Part of a small language model's weights.
Size: 15 layers, width 384, 6 heads of 64, MLP 1536 ReLU, vocabulary 4096, 28.3M parameters.
Training: 574M tokens, 4381 steps.
MLP neurons of a small language model. Each row is named by its layer, matrix (up: input weights) and neuron, and shows model dimensions 256-383. Each number is 500 + 40 x the weight over its row's rms, rounded and kept within 0 to 999. Numbers have three digits each.
A block is one neuron, or neurons of one layer that tend to fire together. After each block is what it responds to, as a language model described it from the Wikipedia text at the highest values.

L3.up502:537532480561548528517508540492482551512511396457502576562523466481469472513516575564515516487472515480497465486464545397476560438560565511535498491474501504503544499508439483458463455534509561471510461523502514527468555446473432494535451397535516519503510567542453424576524524525477449507477460500447454468445436525487458527411441508485475453506509521452495538481495574522528464561515
L3.up553:465503462481517547446469549512533538495484485489544549504454525483569442589507571531545565424467494502536488498500503428464530437521456528488490531470524490509475524551473475524475460497512488479510482447564515437473477468459494512552589429508498490434523535594475480551535501510512515452438450446530512524411461559538447431487514484475463514474518470520558533420484513478507475564524
L3.up646:527497467494499527513546480533502478400467500514452485532535466483466435566468476562469495543469552486514483447502486487483553477510580467528479547536487501531552471486427549458506539545439498528476511509497485505489551583508460535556459438583462457521529485454515475491504508554555493528408482515471553540504524472511482524487500608512516408521501543573505588416494563508502437543558
L3.up661:478471494539503494453536521504502512463590503572390510491482496482510495519518552519553501517477561472538470589530508431476558414493526493508480360495515458546486468513455539475485447569476467506483426470446498506451477521418440487558465380509430510484541464539511481529498504468467500445453517446387501456446448521559532482531423474376522476507490531458462535531484514413497467505550
L3.up720:506474552449528498481557480506440500513566514531524444526520477526516535438504478433482485507461467454518481606552464449490557478511447448532506419473522510503501497509482546480570500550546574513484491490462575507510523472494476539416522501498486545445509508521468508514495492478437441485454489513471441522519496547507525434529478496485427448461454546416510584509491476409498568452518
L3.up895:478540453544539558490510534468501441442451504496554554508512505447512495533572496465460559450480530491464488497507498364496458447538520529507462461540529508485546508529438539545490531513481487519541513504543490438494474494482497537482540463540549573510436487615483528511461478498444460477446512485438445535472462530490540566533530527441504488433408426504512586440530482463498425485505
L3.up964:493533533491467528458531532487524595557517561509439500529476450480455488543462442522525496527470510390499460566480490505546512459462538517569471454511528513469591454504527466516490510446561525498503517478532526531447503537451448561496504468524550481566447480499490501511563537556453550531504429510456503473462469496495458477532527547482468493429498532516500509487421486465506567516533
L3.up1257:468483510531523590510470504507499519525552490469543425609535409504469482562504510500509404555473544438509461491515500493502579436568508529494502472490456504470500496543502431460513444523531488463528539477533524498479470599438541564585483442552529531445529547538456446547498529475454519482459450560528504493469499567533485561477519538459470410499503492505545545462535540469477526553546
Description: Word piece after initial letter. Second piece of a word split after its first letter or opening capital, e.g. L-anguage, t-ext, Q-at-ari, middle letters of acronyms like RTL, MTY.

L6.up118:502531437516583505451467484479486519507483498567457478530513490431462529491462528466542477414480489528519458559558517457452541559427517502465511481507518430472479542491497440451510417500529542545498530509493605536462458529455484516476463463431478483522525511516522527497468562543530506576417515573474489527486465515488498462451523534500548457423474491493463472563460452389487503552521
L6.up198:505473479516550450469453475492539412423560514478487460523520492499495485552440534517576487425467519421469470492525454438487553439459473547494506501496512411519531505518524469485478504491467430447468387461569544534476505504440456545544586429463484538470478498518540463514518468495539489498538516494436410429539446534438477423540437525507501503523473457598480478511433508422484524525540
L6.up548:549542455477527452479504472502422460552499518517437543517501452497519552517458485521510455446465539473466488556516444493492519459537498488516525485538480465578570462515526499473530499504567489517417548466521537507473548480497509507528623499574503519477496522506464461446539475454490477458540457453538497449431484459488496407448434512472457470525444551542427470537471464528495540500428
L6.up1523:415531487444558486467519474526456454523543461537400458516536504445529493439490509474517397498470504503575468509571503444386529484491461487533515488513488492502510551524486490429512510547565556534422482506502594556482506508423490508470497371415515525553565578524503494531512464499472470485526449468481532479464487478412578454479457486473481475476475513425446538459445493455527493549465
Description: Clause-opening subject words. Words that open a new clause as its subject, chiefly relative which/that after a noun (algorithm which, fish that) and sentence-initial he/she/they; also word-initial L pieces (Lockett, Loss, loves).

L7.up459:514499506521549467486563575506430474571487491577501431522482451472504577464507555525482365443470496533501497562515546443500484479467500516539498547470466495467532495521493453419476479481582525512481511545524521508459465509517462547501487472463491480466565531468448438519529480510450569502403438528464508513448509480497563505440492585478478485456464530457424541471475496478513524500432
L7.up537:539525466525511533498464505497466485537504474530520435493496534480560570442524533451503454504474503499469487581534477433509532534488479496492509483502498464381566514530469440368553440500573526544463473503521608511406468494479413515537512455458490453442495574462424536545525514424417503523499490529455481518468483576509540461416477508473494501552433536429513487506470542398535514509486
Description: Word-initial L piece. The single letter L or l split off as a word's first piece, as in L|imited, L|icense, l|iberalized, L|incoln, plus occasional semicolons ending list items.

L7.up86:556498509508486520471498512501581405469472460461451505547452522463453562470429500474528510515484518465617457487466555499438430483467493534539479519524500517477524525510442516445452447515536476482532470490508480503457428517435494466511540483532509505435519478454417516526537498458537493444518511483485468537546499495611543451446529437481478390537490509546481484454535470449532544537485
L7.up364:514477514488573482477505534496527432496445426462478544552538489502444518439493508529532452578480586550512449538471510500483461503476454526517548460549459528464537505499468497451495556490449486458576513484496491544452495492455525496437545456462489493493515553498372404437518532461573465459533453467547541539496472541523509483445462573509473462540474525567490503508470474523615475541487
Description: Word-ending pieces in organization names. Final subword pieces that complete a word inside institutional or organizational names, such as O-il in Oil and Gas Association, Aeronaut-ics, Chem-ical Society, and Trans-port Company.

L6.up296:473491551463450523517536582521516414493492524507477545534466527468509525414480510463528498550481498458497486501505468570455490512528475499559548530442505526457561503559436491459462515406548466472492515470604526548430524501459484475506454445442500578476510544461395530505504468534472555515514522518433498447453547452529467487449446515515564469548464529505477478635453485479457469486484
L6.up482:471503534546585460554546490464547529457501485488435457502446554377447503476470557486566537477471612451512420488511484538501511576504450521517527495483388509488534498551487545553521458515468488460486480428510505508571476537465444503511477490529470562412573520471523514452482477464497431532428532454562516557515563546516545517504492484517570464491480479508490457504529512572447525549550
L6.up590:514478538516531460471528568496586527495488541502486515517515470440459550500474469536511450527480530455481477469496526507528496496484501529593489498476515512399620472529485492533455486516495478502544413454550491564474463521434525504459523489523498562463502541462405550508555433479514483510504532530461472524511520572480535464500479505551487441511536546525469517481454486481475472534516
L6.up1222:487528528512480599542520531523439514466505447460485492509547439443478514434461491509464449445478551511518423485546428501585503530499516475520505512503483482428496475543535506515478443502566538504512467466564554486486495485460443511461457524540468518531532541501475539533491432507541485440474473551485379506492514516480546566539511495500491449589458557466444464543498501460504536512540
Description: Word-completing final subwords. Final subword pieces that finish a word split into several tokens, across any topic, such as filter, excursion, temperate, earthquake, scenes.

L7.up575:448509543533448521467498474447486452503511498485472491474420525509502574547448492476453497509479458535551432510489461539541564545477487536514533471512521558617530517539501462500485474523481495462504492514506491467557519456504523499519494461499472514548514504439511589516545467465488534550449472536451513574520529510544469477458395587502489474440497501506490524481554535458503391513537
L7.up832:471522489526425463546498519543480436481521548476463549541498485498563500484480490514463525511453517456554443537474522458521552496459502490490467468484477468454567474516485486416526475492575507495460514476626495442448507470461535538507466436511507501529484548462457502468527570503427496475490526473529510540555526457532508520461445554500500459400537480449438431465526477440559548543456
Description: Mid-word pieces and "be". Two groups: the word be after can or cannot, and word fragments right after a one-letter piece, such as p-ointed, d-war-ves, b-ott-om.

L3.up188:528547396586470538495470518499475507534533572540441511483492483506544505559508495534487493495474485479449466510497516475517507422536543551476501456589429471455564474518460463457451482467498468511446552455608531469459436489461479564495500469519492463464463520479469541515465495518535511459416509503468474500490499499544453472547554518458492482365502463463496474541452529466542567527464
L3.up564:531445427510459507436442502521476442489484581565464503575459494455526575539526476490533606577465466443522479507535575484439481415553547446529444503472472484527561483531471518439459502541451504547449549509542508456483455505479521562472524511557439455517463531497422536465519472500510477436458547484506482502470470569521470437535506483495494437473470510578496494500530485446489561499471
L3.up648:510508467473462525547495505468550574549554560499470423515418578494464504526485508490509468474470477477554480495542499497514522455479460541510459548443477539438514483519495516441473490473490521523435553426531512421470470560475465562495483452553451442485528434501452457515480496520504469479446461540569432570490481528482507508523521542474514492490512482499499534512495475494472462573471
L3.up972:548529507513488537485531485499497463479470509503452497528453513489545523587516493540540539562486518430585466501512472505522490473524507447511516511432450508556449579545472544428510462513557448531522533431503523475419531549487483517491546519480435497526512464533459485499509523549493454397509518482515496533501473495577439484504418534495501460534441445557452554523543483480504498496508
L3.up1073:423514513563516485485556475556507536496523543542441447515446486511477450557548442549527507531478481476523471577532524429524519450539516511515507459454426509529518546523512500461521436486552546500480482538491533428495499479534453528482483468526449493447490499510459571453614548567452491474506491468500459514465512512508456484516474521546501489439489498491471546502558569471554515534469
L3.up1330:450429464574481464479471544496483501492514544559486540545524495409541543503442474485449567469469550515531498525491430412541577509468491479532470499497498431516481565513511475422490536492553463559545468513528481442449510506549533601478471540520469531577465536474469562510422514529502523424475476511461476461460445458526518451446453471506444418469536506523495589498492439484443482489409
L3.up1414:558531494519471545535483580473514477525495488451503510580515504465478473535515510544528432465461511427560466459489569500492532502561507460518487442563438501524500473505465448434451560538540491543435578508540528459510581557471522523495470440618509478504499593533382493485537495533544457456432498550483419560550444484492540558438509569537450494498436452538499563455464490446575483518446
L3.up1511:515514450541525472472471552519509481525515577536508517529554497474538525532489507489433548518479495468510507524525535446506522451557541520519482459526430488516555419515548472418511497491479479523455524524523505522490500466507527510565541493531474532489522484545500539476576520505491506441447545555472477462492472515489486491511430533559506412423541375565438537475501539363536484465494
Description: Word piece after initial letter. Short second word piece, often "us", "an", "ell", right after a lone first letter in split words, e.g. T-us-can, M-us-ical, h-us-band, T-an-zania.

L3.up166:485613505392465485503466523509518498513485475396467536552454473542483507440478523457458465510483536516540480481462515517466533452541471539566497467538441490457539523521449424483552553518473538490533482458500540562526419495439507466540465453522494456550481516553434473544524492504504472463469440449496504505481472461507579401458402494524431460489527501538455461449512473478542533583513
L3.up369:493541508542517460546434499530550504547544471445470491513449529426512539432419459504522519460474571470501426522497507518492516529495494483546525542554497426560546557525425435463556438465503540463547502519480484508428488551519523453521470478508495536491506524470452477477517433470456582471420537486496537508506488469447511443610432461457503425512500470478454504448481466485523507488519
L3.up388:517536532460484443547502552549572515433512517473455470519517549500467532446445495556559448517470603494493481487466514511464532510499425516533511472460424430575523517516468433444493560453513551474520458501502496480507517584508529503566492488566468452519586521506458484499499496474538525477431480459556532476526486494562481497502396523541550432547511473474520503564459533486494461568484
L3.up600:446518481488543495472498518487578494531541467463516512481510547490485542491487512500555459543483533565545466498492439499551513513496499515554542448469516469404517542541500439512537457519495540520524454503521516578468479495487458545535546495499523519489517550492383581502509455489508460483590466471542540479524540467555502438510471497486505470488551505503462506562564465473479480480539
L3.up739:517527509418501470502536538495536530503508500428529480564533530490479514493462492517508466515474530500509464486513558516445440507437465510498527463542442447475611555536428465542537509485511558467568563460465575498464512567416481609502529463509540462572457524472421428531488498482530519532447456511440524520562518459426530436512543553558498436471517476503512491512492479487542461531448
L3.up896:480544507524503484591478521518482429494492418524479483525525437423490566460505483495427435553479513510499461450459501524459461478483389532505439516471462517521568523512402471489506489510501458485559445480484530564539467542447493493502442474447505493517575539537458463549520433518492542484496457504504518572515460539522509453494529456525491436520533518548484452509510535483462547550451
L3.up1188:508514523507434509537526489486561443479484506453523524569486478459416449484370493447542503415482532430487474475434514510524511493467483464520515515535560503537532534506474442525528525476550491476522506493510478446499486556479509481474468453550452498539542513582484423516489436525526545505474506467493515579508484523548445489475512501498513471507481528544469468467476465487540499566484
L3.up1315:485479435500499523516521539509587429546452483469538472519556536491481501463433466506448462585476501455462480505513524511468486541516472555484395546537433496514538527511458463551578458467463533472528446477476561510560505544474482484487477491498557501539529508476470509479493417406580466521539480529437550518456457517478506481514490475383509428502495477577463447461435507460520503519459
Description: Word-final suffix pieces. Suffix tokens that finish a word split into pieces, mostly adjective or noun endings like -ical, -ary, -ing, -ime, as in Statist-ical, marit-ime, Honor-ary.

L6.up509:497545451534496536556552467533449560427531537531484520525468555488454513533446478594531509528470478399462432507496455506547528403436497538473411512491452538446489483510557477523519513493536481569507411464487542507370468491449512524507496413516496505520483464525402471515562572519518532507511431557484525529483480543537480493493439510535483502456481482599414503538542579483461511530564
L6.up1118:476536506451561467620525534511534522536496597466521526529483511446507496512533506504489463488465492552504422491539478455505529485531492568468433437488461476497591512512423483468456398442494584436509511464515526483469524466464469484493418479604518462478480501498470508487521497438513443467500461504448507572499472466461506496531536477445430476524577488514467520512488541464505450599446
L6.up1275:527555548552556451551497576521485475492536570562530447474561475480540500542498551594512471547461569521493433497541525489541425503476504518449490477518443434550592552513472533511441463484504499511497509516472518415467532476489461541527533537520480573499538592513464469488491499438472468423484542490459471467495474517513514540501538460488534469456478439486383511493483559478484530523520
L6.up1430:510473445537562432573500505512487526479525536540552512497511371424554468529494464529463481526471492463495454523519478465453505470511516495486464490581475470440521508500481494492435513453467501506442515530488496421456421490480519460469438465457457466443483487456416553530539468490521441481453499499459486479504438540538497474445452473548492478418529522487382453542487543429497558600494
Description: First-person I, vowel fragments. Mainly the pronoun I at the start of a clause in quotes or first-person prose (but I think, when I was), and short vowel pieces inside split words (r-i-ots, Zhōngh-u-á, al-phabet, L-I-F).